config = dict(
    n_layer=9,
    vocab_size=4905,
    norm_place='pre',
    norm_eps=1e-06,
    positions='rope',
    bias='none',
    parallel_block=False,
    init_std_qkv=0.107,
    init_std_o=0.0,
    lr=0.00705,
    lr_mult_o=4.0,
    warmup_steps=200,
    schedule='cos',
    seq_len=512,
    dataset='wikipedia_en',
)
MLP neurons of a small language model. Each row is named by its layer, matrix (up: input weights; down: output weights) and neuron, and shows model dimensions 32-127. Each number is 500 + 50 x the weight over its row's rms, rounded and kept within 0 to 999. Numbers have three digits each.
After each neuron's rows, "fires on" lists the tokens most often at its 100 highest values on Wikipedia text that the model never trained on.

L2.up166:520506434475561454488588415462455447480563494484545576422508481519449477510518464376458526526587501545448509546492518437533476622577492519433577488517539468444516565433508491493504428543456458513490501452451551566521551531405528578555534466496482517558442517395492452537503543507460411472
L2.down166:547495541479516420461483443520527427455437559458489510411534520600499503513477547515529446420555539452460495517550476541421599443373550549493494445397465507483508405466489551448529561471480525561494463524514477427489499501555577530433465551473486460459636374585569460403485539495477608571
fires on: "ed", "led", " could", "ited", "\n\n"

L2.up311:528496526509559544449440498452465441448525459392462531556505542578468499461521508563591389578484534480559460543500574521486553588532531475499472467537438526579460454410522513490533450551602473453556512563510515511481463473473504543499481470562549461575433545557585386464505521545536523430
L2.down311:485420485479525491540487482510513556522522479539457500509542498555432504445451456465513549509530551400556518585500554494501538613524481422527513508505468440567541513460543508490498475433450596487581524442485412458513544551457445515573399651541502457416468577533510458541476461586520388524
fires on: "th", " final", "-", " second", "-f"

L2.up369:565407502436480539489486572533518467497496552503502540540610463465517471514447520424472523500406460614529508412460577430491524470548462453488488472499568458491511482509562504477487584517590535534484599416480531458447561471510513550508445390412494386475513507524574439431500468457502442582
L2.down369:481540445472512499556462412432545500446545491425489510442415496441498586537556433498547389499542504471482524616598449545557506471481567512544529447491465577441581549456499495489532473515463416522462396601557566564543459547475512566487443501481594614463523507474479544565478530495476497477
fires on: "as", "R", " form", "T", " agre"

L3.up341:413495507368517563509489543451523463447512541420502466585413395521579472476473533505557606589483483535457502509524492518556496478535559458449616560428494431522503421495484516489480540470522624511480557527457512532483461450502559459493517457542488523435432549585469577437528407472526489529
L3.down341:568520509503385529483501403503461479491506430505541448440531539470389549508532427535492474529572524425522484383498531509504506491576447491524566583598479398478572622573574508506452438534521434470509461465383452517477543519445510512442525625477473460448581522454495540517600542436478492537
fires on: " by", " among", "el", "ig", " on", " of"

L2.up53:495411483539418545482512518483474511486479541472509499500507402463531564503469478509519452522433471492528526659434492531491484504464410444484526588455462459521542528546537566473542471560527545565622467493464507508560570489458450475467350505518531492518595534415456549543447487483513539545
L2.down53:434570488382548462532493425634524530588432484499578491431483519544437583473468487487550520512507490410479508506488452528519439497518561507498536384539423441489472477476489420529544477455442429520477483511465503574519472426534519435588489546475488489594434434501499498478447445403512483479
fires on: "O", "ating", "H", "f", "U", "ly"

L2.up613:422520496529467564491555505506438649559469523435530527467455495464656543510464532530533498516546510485493454429522415462452528478403531496447553514581504498507449571524472507399476457470573457472483550474515454559607506485591492612520529513488514485506578494470480542546401492545454559498
L2.down613:489450479546539356437478456493578438513494481542472430550573471563463412493437501516509511533513440489509509614578550568478511481481529540524459493502529459442578465495447505529383462451515440520444618535512512486470544411487525427523503417584484593493454484441483463432539474482506555515
fires on: " said", "^{", " According", " both", " either", " ISBN"

L2.up42:530392448547586459371579455439497556405517534497450515467495582469530495446508499551516477580427523424496477452490525497472486510430488440502541380468485449356597503540530490502461516490537566577448506461475496589567482501498494487505469569595521502540576454501539527472528480556499543537
L2.down42:407525458448518555563428509527466500468542506458480492519457501439472566569560609435531537580489541535478533476404406481458553480445443455445606524481412454618463500417512523518525516541493474460459562534471487472462489456502579514544523552447525501498465521560516536489480509487561451497
fires on: "==\n\n", "\n\n", " ==\n\n", " ==\n", " $", "$"

L3.up430:451531482457527485444492562466412434501446496546518389522540497581513452535442483493488443458482410438440479512682537541510533482505509567588495453489481532525508533521473432578447405482490475446533509527525500577501564541435580428437462462505505502553564538489416425497479495494506586450
L3.down430:469501457488583503456538455463483502485533470561565546447450446456630528528504546436517542480491448439515507529575523435383411448503478423522495552505478471488495510504461555573461519481563548500372468597527405414490543463476525514537534475501517501475494591476461566521592475396512491542
fires on: " per", "ult", "ight", " ad", "Note"